Weights of a small GPT-style language model, trained from scratch on English Wikipedia: 18 layers, 67.2M parameters.
MLP neurons of a small language model. Each row is named by its layer, matrix (down: output weights) and neuron, and shows model dimensions 128-223. Each number is 128 + 32 x the weight over its row's rms, rounded and kept within 0 to 255. A neuron's up and down rows have the sign that makes its largest values positive.
After each neuron's rows, "fires before" lists the tokens most often just after its 100 highest values on Wikipedia text that the model never trained on.

L11.down741 [135  93  85 145 162 118 160 113 170 168 131 141  96 112 105 144 128 125 142 117  92 126 101 197 188 118  85 119 188 121 125 161 169 134 129  84 100 114 114 106 169 112 133 181 115 176 165 125 132 160 152 144 125 138 143 146  86 124 145 134 107 130  75  39 107 108 109 151 169 148 164 127 135  94  90 111 150 101 122 122 191 163 107 205 139  89  95 140 154 134 129  98 143 125  83  96]
fires before: "1", "2"

L11.down22 [149 131 143  99 152 105 120 110 113 125 108 121 159  56 112 164  95 143 134  95 113 112 122 189 183 168 115  96  71 171  93 180 122 144  66  85 116 154  69 157 129 119 110 109 132 126 187 104  46 152 129 170 120 106 116 199 124 164 125 154  95 113 146 131 101 134 160 107 170  74 144 137 123 121 118 145 180 107 170  79  96  83 121 108 138 130 102 136 128 133 135 188 167  80 116  89]
fires before: "1", "2", "\n\n", ")"

L11.down172 [156 146 122 126 146 118  52  85 176 157 146  98 113 110 137 151 183 169 204  58 120 111 138 162 173 146 133 151  92 105 131 177  83 146 136 138  99 164 101  78 109 128 148 185 159  54 161 147  85 163 129 148  92 163  91 126 137 138 117 125 177  86 109  52 135 139 154 148 118 117 103  95  90 147 206 106 113 152 123 138 121 135 117 132 201 128 136 173 118  70  66 176 133 107 134  93]
fires before: "1", "2", "15"

L11.down511 [163  91 127  64  49  80 103  23 110 175 146 128 139 162 158 132  84 189 140  90  92 123  99 144 135 170 140 111 168 128 155 114 118 114 129  69 130 177 149  93 165 101 160 114 153 147 120 196 100 130 143 139 187 101 109  94 178 134  51 126 147 151 136 130 172 156 159 210 159 108 111 159 130 174 172 105  64 112  90 147 140 104 150 122 123 133  80 135 137  74 156 155 166 172  92 153]
fires before: ",", ".", " | ", "–", "500"

L2.down1102 [143  22  74 107  95 159 137 130 209 169 120  65 125 119 137 131 124 131 143 114 116 128 137 186 123 119 156 120 108 153 117 160  99 117 146  90 129 205 123 154  96 158 114 185 140 112 129 142 134 102  36 103 142 113 133  94 146 100 139 136 179 169 132  85  81 126 153 117  95 120 115 148 134  96 141  92 222  98  83 149 126 151  92 181 188 107 138 130  93 144 139 136 147 142 112 117]
fires before: " | ", ".", "–", " | +", "th", " |"

L12.down895 [154 168 123 148 179 155 127 164 145 110 129 151 183  97 112 146 100 202 168  78 173 122 132 104  93 195  99 159 165  68 142 143 142 163  92  95 121 144 116  67 167  90  78 141 170 148 135 148 123  59 186 161 112 131 186 122 119 164  98 129 112  95 132 105 120 126  74 119 125 162 157 135 178 158 105 109 131 116 155 161  49 117 100 116 220 180  69 133 159 134 163 120 194 123  64 183]
fires before: "1", "2"

L13.down956 [130 160 187 145 143 176  92 119  98  68 115 106 128 111  94  99 117 125  47  96 135  95 153 101 136  74 114 115 137 114  95  63 129  80 111 116 151  82  83 148 163 108 119 147 119 125 103 136 111  82 133 115  55 143 107 183 146  71 140 183 137 121  86 153 109 168  87  87 154 160 103 114 138 121 137 114 147  49 136 121 114 163 138 155  89 157 134 109 169 130 173 125 201 155 167 160]
fires before: "1", "2"

L13.down913 [133 177 172 149 152 134 193 194 169  88 114 149  64 103 132 138 187 122 119 116  76 108 152 139 118 139 127 133 136  88 133 145  91 128  86 143  87 192  75  96  99  99 148 110 119 100 157 188  74 102 111 113 123  90  90 126 181 130  81 147 169 124 122 149  82 106  43 130 123  90 130 146 130 147 120 162 114 162  67 128 120 138 132 101 169 151 127  77 105 134 100 168 124  90 160 132]
fires before: "\n", "\n\n", " |"

L15.down211 [153 151 129 124 113 159 132 176 121 107 133 179 159 151 144 122  98 170 115 121 129 151 106  79 131 136 102 112 106 149 181 114 118  94 168 129 120 123  92 139 145 146 138 116 112 129 127  73  90 144 144 151 107 167 174 128 158 157 141 155 167 128 171 148 127 153 159 135 115 162 173 132 143 142  92 158  49  92 158 142 117  93  90 123 162 145  88 139 144 162 182  49 112  72  94  65]
fires before: ", "

L11.down1267 [145 131 129 135  95 109 116 177 156 109 137 158 155 141 134 185 174 196  96 102 180 102  71 114 149 143  47 191 112 117 136 159 120  85 113 132 144 102 111 107 183 127 102 138 129 174 175 102 103 171 110 111 164  73 129 180 118 100 145 158 116 106 166 113  96  84 131 171 134 108 135 158 161 111 156 135  75 124 145 161 114 110  71 121  94 137 118 154 115 165 111 111 167 122 107  51]
fires before: "2", "1", " "

L13.down18 [112 153  83  92 155 151 131 137 186 123 158 141 127  73  78 122 130 155 146  83  92 153 118 121  86 110  49 147   9 130 102 155 105 147  51 122 166 144 114 170 128  67 121 170  77 173  87  66  89 159  94 110 105 130 128 138  85 103 121  94 100 142 138  98 119 161 168 130 122 108 106 108 129  98  89 111  84 109 149 103 134 139  61 110 170  78 123 123 109 118 149 165  73  65  80  81]
fires before: "2", "1", " "

L15.down602 [171 148 151 120  99 142 112 129 106 136 136 147 149 149 118 143 150 151 116 169 129 112  87 187 131 192  94 109 124 150 127 117  90 125 125  59 109 131 134  97 155  64 109 123 113 107 117 129  92  97 165 166 135  72 171 151 168 149 106  77 179 169 141 158 129 167 148 171  43 163 103 136 119 125 146 117  84 178  78 157 131 149 175 145 156 165  77 169 140 126 126  61 104 120  61 112]
fires before: ", "

L12.down1245 [ 80 194  79 142 116 131 122 169 169 102 176  63 125 114 143 186 127 126 159 104 130 166 110 140 134 172 127  98  94 150 170 121  94 141 172  93 148 133 158 157 108 135 111 111 119  57 136 143  64 126 141 172 101 150 116 149 113 135 130 165 117 147  94 119 161 208 108 135 145  93 105 129 175 157 112  83 145 157 134 155 144 156 105 146 125 123 131 161 169 128 173 149  98 170  64 137]
fires before: "1", "2"

L12.down2 [156 129 119 146 157 142  53 110 162  96 142 103  47 103 144 141 130 106 127 128  61 111 172 120 121  88 126  74 179 125  94  91  72  96 148  94 105 161 172  87 113  76 156 162 165 163 150 112  94  95 104 195 121  99 129 151 169 102  94 131  88 159 173 113 169 169 106 118 130 165  89  86 117  99 171 166 135 133 167 127 133  95 108 147 151 155 148 133  95 122 167 129 122 156 106 100]
fires before: "1", "2"

L13.down5 [ 26 139 140 184 143 154  93 111 144 148 109 144 154 103 131  96 118 115 159 136 110 151 114 171 143  59  69  89 154 132 116 194 119 150 131  73 141 109 106  40 167 122  66 126  93 114  74 120 128 127 171 143 144 109 176 127 145 143  87  66 160 135 149  93 103  87 121 142 200 203 127 205 107 132 104 141 121 123  87 135 150 115 149 137 161  85 166 179  97 135 178 123  97 155 161 152]
fires before: " |", " | ", "; T", "|---|---|---|---", "0", "| "

L12.down22 [ 98 120 188 163 141 148 116 174 133 166 155 161 166 130 133  93 125 116 147  89 114 180 104 147  92  95  91 146 132  67 111 146 138 134 151 129 102 175 145  73 114 164  90 137 126 156  66 113 148  94 181 137 123 122 152 169  82  79 138 140 172 149 145  82 139 149 118 129 120  83 118 152 119  69 180 112 107 160 143 136 114 103  47 114 125 177 115  37 152 132 132 138 219  72 112 173]
fires before: "1", "2", " ", " its"

L2.down779 [139 109 123 139  96  90 182 141 159 153 153  81 199 135  95 126 164 149  99 111 117 153  87 112 114 146 106 141 125 139 139 150  96 105  81 161 127 129 118 118  64 136 157 104 136 118 169 187 125  90 169 132 100 128 125 126  91 103 146 132 131 141 124 138 128 178 163 118 116 122 177 122  56 122  73 111 121 116  82 154 155 105 129 103 148 172 162 131 107 108 142 106 154 170 167 159]
fires before: " | ", ".", " |", "–", "th |"

L11.down862 [ 89 116 125 106 124 143 160 141 113 123 120 172 124 155 138  97  90 118 133 147 139 148  59  96 145 136 127 141 111 116 129 130 110 195  91 121 133 103 136 151  69 148 111  99 123 181 142 118  89 156 157 139 120  97 142 138 163 122 125 147 142 132  41 128 111 151 145 119 132 123 111 149 160 130  85 132 125 105 101 122 127 123 106 138 117 132  68 146 159 139 128 108 180 125  65 161]
fires before: "1", "2"

L12.down11 [ 99 113 134  88 166 171 170 147 165 157 164 135 136 135 132 119 132 106 155  89 115 145 122 105 145 101 155 104 124 132 170 165  63  77  73 161 169 131 105 123 156  95 143 110 175 137 160 107 145 130 171 108 145 122 102 169 116  89  87 145 125 121 168 114 167 118 163 153 130 125 180 162  70 133  77 121 169 125 119 143 193 130 135 102 181 121  92  86  93 149 123 138 101 122 135 148]
fires before: "\n", "H", "|---|---|---|---", "| "

L2.down1281 [ 67 104 176 160 156 134 158 166  77 136  84 190 141 136  54 118 173 143 125  87 196 147 158 130 110 102  85 127 106 108 112  75 164 126 101 191 153 140 169 147 118 127 116  78 141 173  97 140 118  89 178 165 117 139  57 124 152  81 113 110 106 125 136 113  97 135 147 151 142  98  93 126 126 110 134 119 100 121 119 155 135 165 194 129  86  97  95 106 162 180  72 137 131 117  85  90]
fires before: "\n", " | | | |", " |  |  | "

L2.down1275 [ 89 115 157 129 147  85  65 119  91 149 116 150  90 216 115  74 167 136 127 201  99 182 169 109 153 158 154 148 129 107 160 102 119 144 125 140 187 109 119 153 168 105 131 116 105 113 163  29  49 136 111 160 127  99 114 183 137 138 125 165  76 150 130 150 108 174 153 110 100 100 115 100 133 135  99 154  94  57 129 114 154 115  96 136 131 125 114  80 114 168 189 138 100 109 158  61]
fires before: "2", "1"

L11.down891 [184 130  70 108 181 114 173 142 166 135  91 134  53 114 202 122  56 115 160 112 158 140 139  86 106 128 100 156 162 168  79 142  87 141 121  72 130 143  85 140 154 120 172 117  96 113 124 136 101 150 129 181 183 140 200 141  97 119 132 108 187 135 142  91 114 141  98 154 125 137 193 119  91 148 129  87 151 113 139 110 147 131 187 123 176 108 119 160 119 121  72 127 128 122 135 106]
fires before: "\n", "4", " | ", " |", "3", "7"

L15.down327 [ 99  92 152 177 122 125 140 150 114 119 158 115 123 113 110  70 116 188 141 132 118 158 133 136 146  62 112 105  94 166 114 130  80 144 131 177 115 191 117 136 145 176 112  76 119 162 130  99 121 129 156 198 117 144 120 187 123 141  80 123 181 154 114 143 134 120  98  95 148  94 130 119 113 196  87  80 142 195 132  93 161 153 136 124 119 146 187 138 177 105 148 112 142 149 142  99]
fires before: "2", "0", "1", "3", "i", "4"

L11.down56 [193 156  97 107 146  71 146 153 117  81 115 114  96 121 180 157 145  96 189  88 143 105 101 118 215  71 105 116 223 123 113 140 109 118 146 109 155  78 106 105 167 150 168  74 103 153  89 123 207  98 113 156 129 124 143 117 154  80 106 115 112  81  85 130  83 125 135 135 158 127 174 160 101 194 148 119 132 116 136  79 155 165  71 146 185 125 129 137 113  75 116 161 128 163  76 108]
fires before: " |", "\n", "1", " | ", "|---|---|---|---|", "| "

L11.down429 [ 97 155  97 121  88 117 156  71 167 166 154 102 129 157 115 212 189 166 178 126  82 142 150 165 147 100  95 170 162  57 108  90 105 137  99 156 181 110 139 102 111 125 119 133 112 144 104 112  92 149 115 116 111 117 127 154 123  97 198 110 134 119 114 119 112 137  78 152 130 134  90 175 105  99 119 186 126 120 147 105 131 161 139 140  87 173 128 109 139 115 179 152 150  71 144 123]
fires before: "2", "1"

L13.down277 [146 132 115 158 137 114 104 106  83  78  96 130 118  92 164 158 109 149  56 166  65 189  80 111 132 118  71 133  94 134 138 108 153 144 135 109 100 118  95 162 103 115 131 167  81 114 115 104 123 207 110 115 107 174 174 151 133 114 132 144 122 171 139 118 149  72 127 170 157 105 136 132 212  37  99  73 137 130  78 114 169 194  97 105 127 106 175 152 103 137 152 141 138 166  66 177]
fires before: "0", "1", "10", "3", "2"

L13.down591 [111 117 150 144 152 114 160 142 103 106 133 118 122 145 137  85 158 161 106  78 176 146 129 122  75 144 145 166  86 154 156 153 164 160 126 113 133 148 139 174  85 148 138 143  97 121 156 212 139 173 169 128 116  82  78 143 136 155 123 146  95 137 121  72 173 106  95  90 104 194 154 152 133 149 162 160 166 140 153 177 136 158 110 120 114 110 118  56 166 154  86 128 151  95 153  93]
fires before: "1", "2"

L11.down1243 [  0 133 212 128 136 143 118  80 117 106 158 156 122 117 119 132 141  72 132 155 139 148 104 104 138  91  76 151 122 148  89  95 108 153 136 114 138 119  65 195 159 124 183 107  97  80  88 122 106 109 142 145  69 100  98 174 138 120 123 141 164 121 138 154 127 125 179 108 142 117 147 149 125 103  67 109 115 107 120 127 138 110 138 163 134 143 141 128 174 105 165 122 163 186  86 141]
fires before: "2", "1", ".", " ", " of "

L13.down907 [161 165 139 106 109  98 119 148 164 157 127 101 101 148 105 110 115 137 151 125 152 123 146 139 104  91 179 128 147 136  98 205 105 174 157 105 158 166 130  57 155 104 127 155 104  94 162 161 131 165 125 114  78  91 152 133 101 110 120 137  97  99 123  79  99 154 134 128 138  97  68 137 128 142 176 128 105  90 135 115 112 145 144 125 125 125 118 130 156 102  96  69  69 116 122 111]
fires before: "1", "2"

L2.down630 [121 134 119 119 135 125 122 171 158 100 114  89 105 158 168 176 123 133  85  66 128 194 128 105 137 102 159 111  85  97 102 127 117 155  51 169 211 198 129 134  83 131 136 107 194 138 183 152 171  61 115 168 114  63  97 142 168 136 109 174 185 145 122 131 107 111 167 127 119 118 114 193  67 168 115 141 102 167 106  85 134 127 146 138 152 110 153 204 144 148 146 124 158 139  96  87]
fires before: ".", " | ", " |", ",", "–"

L2.down700 [125 120  77 147  82 134 156 121 138 184 155 134 153 124  96 175  90 148 145 140  82 143 169 112 125 194 127  89  59 137 194 127 140 138 167 126 133 124 132 144 116  60 138  97  94 122 184 137 174 121 129 109 144 126 184 118  97 127  84 105 113 111  81 100 148 190 135 114 120 121 135  71 120 162  94 106 113 129 158 127 127 125 102  75  13 182 115  89 160 138 114 102 164 137 108 161]
fires before: "1", "2", "nd", "ind", "M", "eat"

L15.down694 [154 132 113 135 114  66 120 143  95 103 106 140 121 146  84  83 150 152 103 120  94 148 113 120 127 131 120 136  98  94 119 144 163  92 155 147  89 108  96  85 118 102 139 125  63 106 187 114 119 149 124 140 100 161 117  89  76 119 145 162 100 133 143 127 154  60 168 173 166 164 105 106 127 117  97 112 152  80 103 153 171  96 143 153 180 157  85 154 101 133  62  92 144 133 119 121]
fires before: ",", "000", ".", " million", "500"

L12.down259 [143 127 132 129  82 177 134 122 166  77 115 106 107 101 155 110 143 110 184  97 128 133  67 134 106 140  93 101  92 211 133 162 194 103 145 103 155  93  87  89 142  88 105 112 123 150 143 139 155 143 109 103 122 116  81  93 115 135 162 115  83 130 111  70 152 187  79 116  88 111 104 162 138 120 107 207 117 141 136 112 115 106  97 144 105 184 115 120 147 124 118 137 154 108  93 113]
fires before: "1", "\n\n", "020", "2", "es", "022"

L2.down1194 [103  77  80 166  86 106  91 133 172 171 135  89 181 115 106 143 111 122 126 172  72 196  84 119 107 142 164 107 107 143  59  76  62 156 134 197 120 153 164 151 126 125 128 107 202 104 181 107 125 117 127 115 147 135 106 112 107 153 114 138 127 117 146 150 125 106 111  79 121  73 124 129 134 113 156 108 137  81  76 183 145 136 125  95 114 112 150 104 109  92 165 109 177 125 182  93]
fires before: ".", " | ", ",", "th", "–"

L13.down113 [130 121  82 117 106 109 181  91 118  77 138 173 104 155 119  81 134  71 148  60  88  82 153 156  96 123 101 127 145  92 151 193 166 146 107 109 146 100 174 107 108  77 171 159  95 129 121  64  93  63  84 103 126 115 157 105 126 134  65 123 159 139 111 167 146 165 139 127 141 163  90  55 140 144 152 178 137 110  63 172 160 133 151 175 164 172 119  90 101  83 239 175 189 178 176 179]
fires before: "\n", "\n\n", " Re", " |", "\""

L2.down606 [155 106 162 119 146 153 164 154  99 150  74 177  94 177  98  96 137 101  82 143 122 154 126 145 129 120  85  76 112 112 142  50 164 156  76  70  87 195 148  92 152 180 146 182  77 163 119 138  92 153 148 149 141 143 138 140 143 111 130  60 148 155 117 116 137 205 103  80 149 143 109 126 179 117 126  59 108 123 119 172 142 114 133 119 189 158 111 115 138 132 189 125 129 112  53 165]
fires before: "1", "2", " ", " the"

L13.down290 [116 135 162 131 222 103 105 135 130 133 102 208 130  63 118 131 111 145 138 152 144 135 122 161  72 124  90 129 138 111 132  64 101 154 169 142 150  65 141 117 108 102 148 105 115 115 120  79 126 181 147 114 154 170 119 139 122 101 129 115 130 108 167 120 141 191 146 156 100 114 140 123  78 109 103 122 148 109  99 117 125  80 156 137 119 140  73 111 143 138 159 142 117  71 100  74]
fires before: "\n", "\n\n"

L2.down846 [189 131 128 168 135 135 199 111  90 119 144 119 158 164 108 163 100 135 109  96  70 127 136 162 110 109 164 134 158  88 155 112 148  75 141 127 155  78 182 157  97 105 157 114 208 192 115 121 141 126 117  83 121  90 107  79  88 177 159 146 119 147 149 107 119 125 130 123 115  96  63 112 195 137 127 133 134 127  71 180 119 140 100 127 163 111 115  71 162  82 162 108 198 157 148  70]
fires before: " | ", ",", " | +", "–", " |", "."

L11.down297 [ 59 144 152  90 172 106 172  61  91 101 147 117 134 156  99 110 147 106 148 120 120 154 148 132  82 129 111 156  99 115 129 101 152 103 117 130 124  96  36 127 100 105 146 126 135 119 115 115 145 129 141 103 129 117 190 106 121 122 149 124  49 118 134 186 129 130 126 152 108  79 170 136 144  75 108 155 139 134 109  96 113 137 112 124 141  91 164 100 130 129 141 141  93  74 101 136]
fires before: "1", " |", "\n", "0", " |  |", "6"

L2.down303 [113 150 126 165 124 114 104 121 128 130 135 114 136 106 155 173 171 152 119 145 118 133  91 114 124 125 110 128 197 111 142 153  82 165  89 168 136 131 192  86 152 159 210 168 224 209 146 118 150 148 111  75  81  86 116  31 107 104  74 104 138 124 192  78 131 122 122 117 119 127  95 175  94 140 125 121 137 164  81 158 174 112 161 135 180  81 124 134 163 145 106 127 168 146 118  73]
fires before: ".", " | ", " | +", "–", " | .", " |"

L15.down591 [ 83 114 101 162 137 179  88 141 126 155 141  99 121 158 112 152 141 187 165 133 168 107 135 128  95 139  92 108 109 138  73 156 112 134 153 113 151 128 152 123 126 159 199  78 100 127 108 116 120 166  86 119 133 119 108 136 133 104 104 203 127 107  71 130 112 110 135 142 153 168 144 149  34 134 138 110 167 104  82 130  88 105 144 106  76 101  95 127  82 136 137 107 112 127 141  72]
fires before: "\n\n", "/"

L11.down1125 [110 145 147 121 110 133 118 119 146 120 124 133 161 141 105 122 123 107  56  79 108 171 150 115 146 170 141 128 101 127 126  87 123 185  90 107 122  58 145 167 165 115 112 168 122 130 108 116 139 142  88 132 159 140 145 177 114 181 151 188  69 128  94 165 129 104 117  66 160 101 161 134 139 135  93 116  87  99 156 153 173 179 112 144 166  96 134 125 127 125 173 125 130 135  87 157]
fires before: "1", "2"

L13.down170 [130 125 110  87 142 152 113 117 166  95 162 114  63 155  71 101  85 132 168 135  99 132  41 161 113  89 143  53 176 153  91 124 115  88 149 147 111 139 156 180 144 202 125 132 122 167 146 118 116 153 161 196 124 124 168 122 132 150 193 134 169 116 170 141  56 137  77  78 155 121  62 150 148  74 159 121 173 125 148 143 165 163 130 148 136 150 143  77 162 113 144  57 127  99  88 100]
fires before: "2", "1", " Year"

L2.down140 [126 126 137 120 157 192 107  89 143 156 120 126 108 151 145 160  68 129 114  53 146 131 144 142 131 166  97 134 136 140 113 145  71 159 106  97 106 117 144 104 184 147 118 197 104 143 176 120 118 104 154 136 125 147 105 190 160 148  96 179 163 124 148 126  96 147 113 129  93 114  90 137 121 155  66 167  63  86 200 135 196  96 121 147  95 119  46 131 137 157  99 137 124  65 149 147]
fires before: "1", "2", " the", "\n"

L12.down158 [136  92 128 106 115 114 120  63 192 207 163  89 127 147 189 120 131 120  92 199 114 103 136 153 118 138 117 148 160  53  47 124 135 126 110 211 110 102 110 132 142 104 101 167 116 100 160 170 155 162 136  85  83 125  90  94 117 137 139 131 109 166 182 115 164 131  80 130 113 157 168 133 167  80 200 101 118  97 169  80 116  96  75 129 153  98 132  43 132  95 143 116 142 139  63 135]
fires before: " | ", ".", "| ", " (−"

L12.down1092 [121 101 131 105 144 125 121 172 112 116  64 123 141 177  72 181 107 139 165  96 119  97 100  80  83  53 158 108 126 186 131 108  86 150 116  81 133 114 168 178 147 108 118 126 105 131 120 175 148 145 121 130  88 113 117 130 140 143 149 116 129 132 184 134 118  77 101 116 178 125 160 171 157  66 170 143 127 134 169 129 182 109 156 173 121 134 102 126 173 102 109 147 142 109 129  85]
fires before: "1", "2"

L15.down635 [130 125 124 143 121 146 153 117 141 136 128 153 120 122 134 114 125 121 105  89 126 149 115  58  79 123  95 194 129  92 129 151 174 129 102 140 124 163 105 171 138 110 143 133 147 182 114 128 131 132 133  66  86 164 124 105 128 104 137 165 169 131  98  84  65 148 140 157 184 154 106 162 152 152  94 175 135  57 175 179 177 153 124 158 133 112 108  86 145 177  84 128 117  51 123 157]
fires before: "2", "1"

L11.down1148 [125  90 179  93 155 148  82 109 173 180 158 178 134 125 177  84 105  99 182 122 148 168 129  98  71 123 159 149 103 149  93 138  74 161 156 106  98 201 125 118 115 139 174 141 146 204 140 120 164 147 114  87 120 101 109 141 155 117 151 170  61 155 138 104 109 148 141 111 171 146 122 178 134 155 159  99 170 161  81 114 148 126  87 151 170 122 157  72 121 153 181 139 204 106 120 121]
fires before: "0", "2", "1", "7", "4", "3"

L2.down589 [133 152 171  47 154 115 122 142 149 118 126 174 129 142  88 164 123 166 122  99  99  97  94 154  90 131 118 118  97 199 132  99 108  52  99  86 159 139 148 100 115  85 132 159 125 102 114 104 136 125  98 148 152 109 123 168 168  81 103 146 105 142 113 131 135 156 133 147 112 137 104 155  63 116  76 140 119  94 157 135 114  98 109 162  79 143 101 110 153 152 154 155 150 121  93 107]
fires before: "2", "1", "24", "4", "6", " |  |  | "

L15.down408 [ 78 119 152 136 137 101 146  98 169 105 168 207 142 130 125 108  96 105 139 153 177 126 142 117 149 169 119 145 115 107 102  71 135 137 115  87 157 125 179 124  97 138  88 121 118 169 109 123 150 115  83 114 173 110 167 169 158 113  93 125 184 138 139 136 113 163 178 103 146 116 122  95 101 165 201  88  97  93  76 150 147 169 127 101 109 136 140 105 138 147 117  53 130 162 135 154]
fires before: "\n", "\n\n", " by"

L12.down61 [193 136 125  84 117 131 132 112 147 128 199 147 187 133  62  78  87 160 122  90 135 139 114 128 110 145  36 127  92 139 195 151 136 110  90 168 110 179 159 171 112 125 115  84 145 180 136  86 117 158  89 147 104 127 137 129 110  83  88 128  91 119  86  75  84 129 122  67 139 152  84 156 186 137 109 133 158 144 209 125 113  91 100 135 102 102 121 135 120 142 102 103 102  88 117 146]
fires before: "2", "1"

L11.down1052 [109 127 158 123 111 151 120 162 147  89  97 105 115 176 152 114 122 129 119 103 138 165  97 111  99 130 126 150 153  86 144 180 163 139 135 137 150 134 101 127 132 123 131 169 115  92  83  86 123 129 130 177  87  85 169 113 140 106 115 131 116 100  74 118 117 121 145 166 144 155 123  92 113  93 111 124 149 131  98 177  92  90 125 161  77 134 103 146 108 148 146 228  75  47 190 148]
fires before: ") | ", " (", " |", " | ", " (−", " |  |"

L2.down365 [174  92 102  97 123 126 119 153 140 173 136  99 158 132 153 130 111  69 140 106  74 189  66 127 113 103 152 122 124  54 136  59 105 141 139 173 157 138 134  76 113  95  95 116 145 124 130 195  83 116 145  81 148  58 146 122  94 152 100 140  82 160 148  70 152  93 135 115  97 153 149 104 152  64  89 121 170 140 135 145 114 143 112 138 146 141 140 115 104 160 139 138 176 109  77 102]
fires before: " | ", "% | ", " |", " |  |", "% |", " ("

L13.down126 [158 149 131 166 123 144 137  78 182 163 152  64 101  84 114  58 161 229 153 178 224 116 158 125  98 157 124 124 138  56  89  87  77 123  43  89 143 139 142 119 118 162 182  94  74 136 129 122 138  87  88 125  27 131 121  89 120 156 110 140  78 129 118 151 136 115  74  74 135 101 110 157 129 137 124 133 115 128  91 147 105 147 127 121 128 125 136 103  47 134 137 104 161 144 130 140]
fires before: "1", "2"

L2.down124 [184  96 197  78  35 139 182 158 148 182 157 132 159 108 140 165 115 118 146 160  26 127 141 128 142 203 139 106 138 109 104 138 118  74 199 195 119 115 176  75 136 177 119 151  98 137 136 132 135 100 128  85 129 169 149 100 115 141  64  95 148 103 184 133 146  88 155  71 123 168 162 141 144 105 119 133 199 133 118  87 120 115 126 149 129 127 103 157 129 141 155 121 147  96 118  99]
fires before: ".", " | ", "th", ",", ":", " |"

L12.down68 [125  91 105 124 104  97 114 155  85 155 164  85  97 112 132 143  86 145 220 122 104 114 177  53  72 107 116 133 113 118 114 145  91  96  84 174 140 160 108 119 187 106 104 114 141 133 147 111 151 119 113 119 133  67 156 107 131 148 153 134 108 143 147 103  71  88 141  47 111 145 129 182 131 144 126 109  96  70 157 121 101  75  77  73 153 100 155 181 123 159  85  72 194 170 111 103]
fires before: " | ", ".", " |"

L11.down20 [185  95 132 173 137 138 169 136 134 131 127 127 109 119 106 143 166 143 182 124 201 111  91 174 134 113 136 205  79 137 121 130 115 101 116 138 146 222  89  65 137 151 102 121 119 110 166 145 115 143 159 125 176 146 116 122 140 160 155  79 147 102 118 159 179 139 110  71  87 129  97 155 131  93 111 100  79 203 119 133  96 167 152 128 159 142 154 175 197 181  60 123 167 113 143 129]
fires before: ".", " |", " | ", ":"

L11.down638 [127 179 124 115  90 184 132 131 151 115 100 116 115 126 155 113 132 170 116 221 116  85 154 148 136 129  82 163 109 115  73 123  99 104 139 146 194 195 195 122  82 123 108 175 119 102 111 157 103 137 154 122 144 161 133 128 124 184 134 113 173 159 114 115 137  80 133 126 101 143 106 156 123 132 151 167 102 140 158 128 115  62 176 106 103  96 141 143 128 173 105 173 108 157 133 108]
fires before: "\n", "\n\n"

L12.down617 [ 92 109 128 105 179 113 129  99 127 121 140 115  94 120 104 168 110 183 124 162  81 120  43 141 157  97  86 126 113  82 138 116 131 121 102 139 171  84 228 165  85 108 171 104 129  90 158 102 137 128  87 114  99 112 138 108 107 111 141 147 137 119 117 123 110 168 172 129  90 132  91 111 151 128 175  67 125 152 161 136 144 102 174 139 108 164 128 122 159 141 158 129 143 164 152  97]
fires before: "\n", "\n\n", "i (", " ISBN ", " were"